config.toml
norm_eps = 1e-06
rope_fraction = 1.0
init_std_up = 0.0427
optimizer = "adamw"
warmup_steps = 369
decay_shape = "linear"
final_lr_fraction = 0.1
batch_tokens = [16384, 32768, 49152]
seq_len = 1024
z_loss = 0.0001
MLP neurons of a small language model. Each row is named by its layer, matrix (gate and up: input weights) and neuron, and shows model dimensions 112-175. Each number is 200 + 20 x the weight over its row's rms, rounded and kept within 0 to 999. A neuron's up and down rows have the sign that makes its largest values positive.
After each neuron's rows, "fires on" lists the tokens most often at its 100 highest values on Wikipedia text that the model never trained on.

L4.gate221,222,230,176,178,180,195,205,198,172,208,176,200,196,191,208,187,191,228,229,184,229,214,208,178,209,200,226,209,182,191,217,216,220,218,200,212,228,202,186,223,182,234,189,229,252,174,194,238,202,226,202,219,176,212,196,180,191,196,183,198,154,168,189,164
L4.up221,225,221,200,202,198,186,204,190,177,186,241,203,184,209,189,199,208,207,231,214,198,192,225,212,179,199,166,191,226,186,158,206,213,230,143,152,173,200,220,214,208,207,189,166,204,177,217,195,185,194,197,187,243,185,217,182,208,219,206,190,203,221,222,186
fires on: "ing", " st", "ed"

L4.gate46,247,209,189,215,202,198,167,170,214,191,190,195,223,195,213,201,214,181,223,227,205,187,210,167,182,201,196,140,198,182,173,208,207,178,193,190,200,199,180,189,210,199,204,191,220,166,193,181,167,186,189,206,215,236,190,189,191,223,200,244,182,221,203,216
L4.up46,215,195,174,226,223,195,168,190,171,198,203,226,214,185,202,197,185,145,214,222,208,157,180,187,186,205,187,190,202,203,217,229,207,202,189,186,164,212,200,209,178,185,186,200,217,200,192,195,188,195,199,197,219,208,189,181,179,196,216,206,216,198,200,195
fires on: "."

L6.gate262,178,204,209,163,230,168,217,208,194,221,200,227,172,213,217,227,220,189,172,212,252,189,211,189,202,192,230,206,203,202,178,190,192,209,180,214,211,203,194,191,171,182,210,193,194,191,180,220,194,197,204,174,198,207,202,169,205,165,207,200,227,199,228,205
L6.up262,223,179,213,216,227,215,206,198,212,154,228,208,159,174,212,190,209,200,218,190,202,227,208,181,214,203,184,190,202,230,194,214,223,200,207,185,181,202,212,160,199,185,178,227,178,212,207,192,194,204,230,197,215,171,192,240,217,189,161,228,223,192,221,200
fires on: "ud", "end", " ch", "if", "ing", "|---"

L4.gate23,181,206,200,216,219,189,186,173,194,192,180,182,227,191,219,200,207,190,204,174,207,211,215,191,150,197,219,216,177,186,192,192,213,207,192,206,239,198,190,210,217,189,180,208,186,230,218,187,219,197,207,184,200,185,162,218,185,175,186,238,212,191,221,187
L4.up23,192,192,205,200,214,169,209,235,197,213,218,208,209,213,221,235,184,212,154,182,201,217,213,207,184,205,160,225,205,220,211,244,167,212,216,197,217,198,178,193,214,186,202,187,218,222,219,213,208,183,201,227,223,197,181,209,173,181,185,228,168,202,175,215
fires on: "al", " w", "es", "$", "im"

L4.gate0,205,162,191,215,190,169,220,216,211,204,214,217,188,205,193,188,177,216,237,184,176,188,215,156,208,199,243,189,205,199,190,172,227,227,197,185,190,219,220,219,220,229,178,223,214,211,164,216,196,187,220,204,164,210,173,191,224,175,181,189,256,192,208,227
L4.up0,220,218,190,247,205,197,235,223,212,199,205,277,197,184,213,237,183,212,201,192,201,212,191,215,255,196,192,204,196,205,213,208,191,180,219,208,188,198,211,214,217,194,197,204,186,175,206,225,193,155,170,187,206,195,204,179,229,167,189,253,198,171,200,195
fires on: "s", " the", " by", "=", "al", "ld"

L4.gate283,206,208,197,176,212,237,184,197,200,184,165,189,230,208,223,206,198,224,204,215,231,211,170,165,238,201,198,179,207,180,223,224,244,245,207,192,204,216,188,211,198,196,174,217,206,196,219,190,211,225,221,205,221,229,207,212,206,190,192,174,187,186,215,169
L4.up283,200,220,188,211,180,212,192,219,204,221,227,193,190,210,203,178,197,194,215,174,231,204,224,172,202,160,207,206,196,177,189,200,201,203,195,221,224,183,197,232,200,177,190,187,217,182,186,207,222,220,180,173,215,207,222,190,216,224,221,180,177,182,192,178
fires on: ",", "ed", "n", "j", "ay", " s"

L6.gate72,197,198,151,216,189,225,208,213,188,200,205,213,202,207,174,182,191,172,200,189,229,151,205,179,187,184,172,177,197,197,179,189,174,177,196,205,211,169,212,157,203,214,232,201,219,196,200,191,207,185,175,203,213,215,210,197,204,161,188,199,194,200,174,207
L6.up72,160,197,193,202,217,171,195,172,214,192,199,221,169,187,188,230,205,195,196,190,216,166,190,187,171,189,195,215,193,218,205,182,168,209,181,179,196,210,140,207,158,225,231,213,200,186,217,205,183,207,200,228,183,212,198,155,189,208,203,193,198,199,199,239
fires on: "h", "w", "o", "m", "a", "p"

L6.gate172,182,204,210,203,215,196,201,194,177,196,176,202,173,213,209,213,219,206,200,222,178,183,167,175,197,189,182,209,206,212,197,225,213,181,221,211,199,223,190,179,209,193,182,165,209,133,247,191,208,196,184,196,204,190,214,193,220,182,210,166,197,197,235,182
L6.up172,189,194,217,207,211,166,205,228,206,179,205,178,173,167,224,196,186,192,210,197,186,192,163,201,179,180,193,218,179,216,193,201,204,204,210,219,229,196,194,202,219,197,230,153,175,177,188,188,199,201,199,219,183,222,212,197,200,204,212,186,200,238,211,193
fires on: "ut", "ult", "us", " not"

L6.gate164,220,211,182,216,190,203,189,180,219,180,232,176,217,174,222,189,205,195,218,238,226,167,193,184,189,180,225,198,190,216,177,187,226,194,198,189,194,245,222,200,196,250,232,198,209,187,212,214,224,176,167,213,219,189,195,187,197,216,213,176,218,215,236,221
L6.up164,247,197,208,200,225,166,213,155,219,212,211,188,238,213,201,225,190,183,188,208,169,210,223,192,200,216,187,232,216,227,205,172,206,179,210,169,209,202,223,206,206,179,180,192,194,186,203,178,247,195,191,210,236,202,192,206,178,206,194,146,204,211,221,209
fires on: " g", "b", " b", " B", "g"

L4.gate22,251,168,177,228,207,250,161,221,181,217,184,197,177,197,204,213,202,190,223,183,255,204,196,187,209,187,202,171,225,164,171,204,212,204,199,178,200,211,222,209,226,231,218,210,205,215,181,187,222,244,198,185,228,163,210,186,168,217,245,193,183,189,182,171
L4.up22,241,203,181,205,165,202,189,229,202,202,176,184,163,180,169,198,160,188,227,167,192,184,192,204,184,181,230,244,209,192,226,204,211,161,162,184,204,252,203,246,198,231,194,232,207,203,243,208,176,202,182,196,205,186,203,219,216,202,214,190,200,218,197,210
fires on: "c", " ", "C", " l", "ec", "=="

L4.gate61,189,218,187,189,224,194,215,176,241,185,198,206,216,175,232,170,168,178,215,202,207,204,203,187,193,177,211,200,190,177,191,153,171,205,185,208,206,242,198,214,227,194,198,205,227,211,187,194,205,217,208,195,201,179,194,217,188,201,177,177,171,198,207,181
L4.up61,199,172,205,207,242,187,236,178,184,181,216,216,205,199,199,199,201,189,190,239,189,234,229,238,193,205,206,258,172,225,226,170,202,186,212,193,190,224,231,216,242,191,176,159,212,220,208,227,177,212,193,182,191,184,192,195,200,176,176,210,208,189,190,227
fires on: "al"

L4.gate236,165,234,170,210,199,184,204,171,201,215,240,189,213,222,206,222,179,188,190,248,189,202,195,234,183,215,206,178,192,213,196,251,192,168,189,243,156,180,168,210,226,185,214,202,208,190,196,166,192,155,164,211,198,208,219,204,194,190,224,229,220,184,184,229
L4.up236,173,227,183,196,184,172,211,201,176,218,230,217,204,222,222,166,185,206,201,197,223,228,232,203,213,189,230,224,184,199,206,221,193,191,191,208,187,209,242,219,192,180,204,201,189,213,180,193,203,162,191,216,197,199,219,163,175,146,195,191,191,221,178,214
fires on: "al", "ical", " and", "ous", "ing", "ew"

L4.gate173,161,203,205,228,211,237,196,166,191,188,169,205,187,200,199,186,205,197,206,205,228,223,236,166,221,191,217,200,166,211,202,181,206,200,193,257,228,192,172,216,187,213,214,181,211,155,183,203,182,245,205,186,200,198,196,212,170,212,213,236,201,201,251,174
L4.up173,204,189,180,195,169,224,208,207,213,224,194,236,192,193,192,208,196,191,180,174,184,200,218,246,188,164,193,243,202,181,227,217,187,201,217,202,211,206,203,150,212,170,203,167,222,181,216,205,197,188,188,167,188,202,199,215,222,191,235,239,204,214,197,182
fires on: "amp", "ast", " K", " St", "al"

L6.gate57,187,204,203,195,164,196,210,195,226,210,203,218,216,210,213,186,205,192,199,256,201,208,165,206,176,217,202,179,221,166,188,188,175,177,175,222,203,209,229,201,198,198,190,223,201,202,196,240,189,194,210,174,248,188,223,176,221,219,189,213,185,210,173,170
L6.up57,177,185,204,201,201,180,190,220,181,192,223,196,162,215,205,209,231,199,219,163,189,145,191,183,191,237,170,214,221,197,228,186,206,189,226,184,207,236,217,190,207,205,234,203,233,235,234,164,201,199,204,215,179,188,222,177,190,181,201,221,214,182,217,193
fires on: " th", "a", "h", "us", "an", "it"

L4.gate280,191,210,186,234,143,204,171,213,200,183,191,206,187,162,196,204,202,176,188,229,201,174,222,219,180,204,240,194,217,166,196,178,245,183,200,160,248,182,183,224,182,187,210,204,214,179,170,168,179,210,159,163,212,208,174,186,209,180,197,205,196,211,202,226
L4.up280,210,240,181,183,189,209,185,202,178,206,191,207,218,210,159,216,177,179,204,200,195,166,215,185,159,171,188,173,232,187,211,230,196,244,187,197,198,189,218,184,210,174,165,224,191,198,218,195,210,222,189,218,194,186,233,210,184,242,214,217,168,213,202,180
fires on: "."

L4.gate119,187,228,202,172,209,232,196,216,186,241,208,212,179,168,190,242,141,182,226,171,150,215,199,193,185,223,221,220,218,236,212,209,233,211,188,210,203,218,187,228,193,214,233,236,194,176,185,192,170,200,172,201,183,181,235,188,215,211,181,213,195,259,203,198
L4.up119,190,199,178,208,176,224,211,231,196,223,204,200,201,193,185,182,222,215,185,227,232,199,221,212,187,160,236,215,205,191,189,173,150,168,227,231,203,178,205,211,230,217,172,170,172,207,190,209,207,174,170,230,198,213,217,173,195,215,234,201,137,212,169,196
fires on: "0", "ew", "el", " and", "est"

L4.gate180,156,186,226,163,170,189,159,185,192,204,184,219,205,175,205,203,168,209,207,213,213,186,189,184,194,194,232,203,208,184,177,211,198,211,218,204,221,186,201,187,197,228,202,171,196,193,220,201,187,163,158,173,152,199,203,220,188,236,170,194,209,197,233,223
L4.up180,196,237,192,213,217,211,206,213,242,181,187,247,213,172,160,168,199,181,209,191,194,195,195,208,204,211,181,227,183,171,171,188,224,197,182,191,185,172,212,193,224,237,206,191,177,214,198,242,207,192,188,191,175,215,185,206,223,222,195,214,186,179,199,221
fires on: " with", " from", " –", "rom", " on", " -"

L4.gate31,192,215,162,158,231,206,197,186,204,210,197,208,214,215,189,207,188,226,234,195,195,201,205,188,175,203,191,197,196,182,223,219,207,207,188,213,158,218,201,197,221,218,177,181,203,191,172,198,214,176,209,197,250,194,199,187,166,165,165,187,183,144,214,172
L4.up31,243,219,197,225,200,194,236,238,211,200,206,170,168,178,196,211,189,193,197,183,169,214,215,193,181,188,186,197,190,214,214,171,188,199,205,203,177,188,214,219,182,225,188,199,198,190,222,197,201,190,191,170,221,185,203,208,232,210,172,206,227,197,210,184
fires on: "ed", "E"

L4.gate87,177,218,221,197,214,198,170,175,189,203,206,202,174,187,189,196,191,211,212,227,221,202,216,171,222,198,218,210,170,217,184,191,213,179,175,207,207,180,205,221,195,223,208,192,233,169,189,197,195,212,170,225,207,210,189,189,165,213,231,195,214,150,237,190
L4.up87,187,182,180,208,192,186,193,183,220,181,227,176,181,190,220,242,192,188,181,199,165,194,206,213,182,205,177,219,222,204,233,228,208,178,221,208,156,195,195,212,187,164,178,215,183,204,199,188,173,226,199,223,197,192,191,206,211,190,192,212,209,189,206,223
fires on: "ion", "ing", "ation", "ed", "es"

L4.gate84,210,190,218,193,193,194,183,218,209,215,164,176,215,174,201,177,209,216,213,200,199,225,202,212,205,168,193,192,190,222,198,183,190,222,222,226,185,194,209,197,175,177,218,211,191,227,196,219,181,203,184,222,223,183,197,168,205,209,222,227,213,184,220,198
L4.up84,229,213,184,173,241,173,202,198,183,200,178,206,222,194,184,234,181,161,181,171,194,204,211,207,186,213,180,240,196,131,179,223,176,197,171,193,217,190,205,217,182,217,226,205,213,183,218,221,188,201,229,201,192,206,201,256,197,217,198,217,219,204,205,171
fires on: "ing", "al", "es", "e", "ial", "9"

L6.gate184,259,217,226,203,172,210,191,196,178,212,200,209,166,204,182,215,188,164,213,217,202,214,190,209,188,170,198,193,216,186,208,246,195,211,219,184,201,238,213,200,200,184,208,209,180,205,165,197,195,207,184,170,226,195,212,198,186,179,182,204,207,214,215,202
L6.up184,247,207,219,234,222,190,188,213,195,196,202,204,201,182,202,210,186,206,191,210,220,221,182,181,218,165,208,184,211,215,202,198,182,230,192,181,198,204,203,184,181,225,231,186,205,215,212,214,213,163,207,162,203,189,221,190,196,190,195,217,243,221,212,213
fires on: "c", "C", "oc", "g"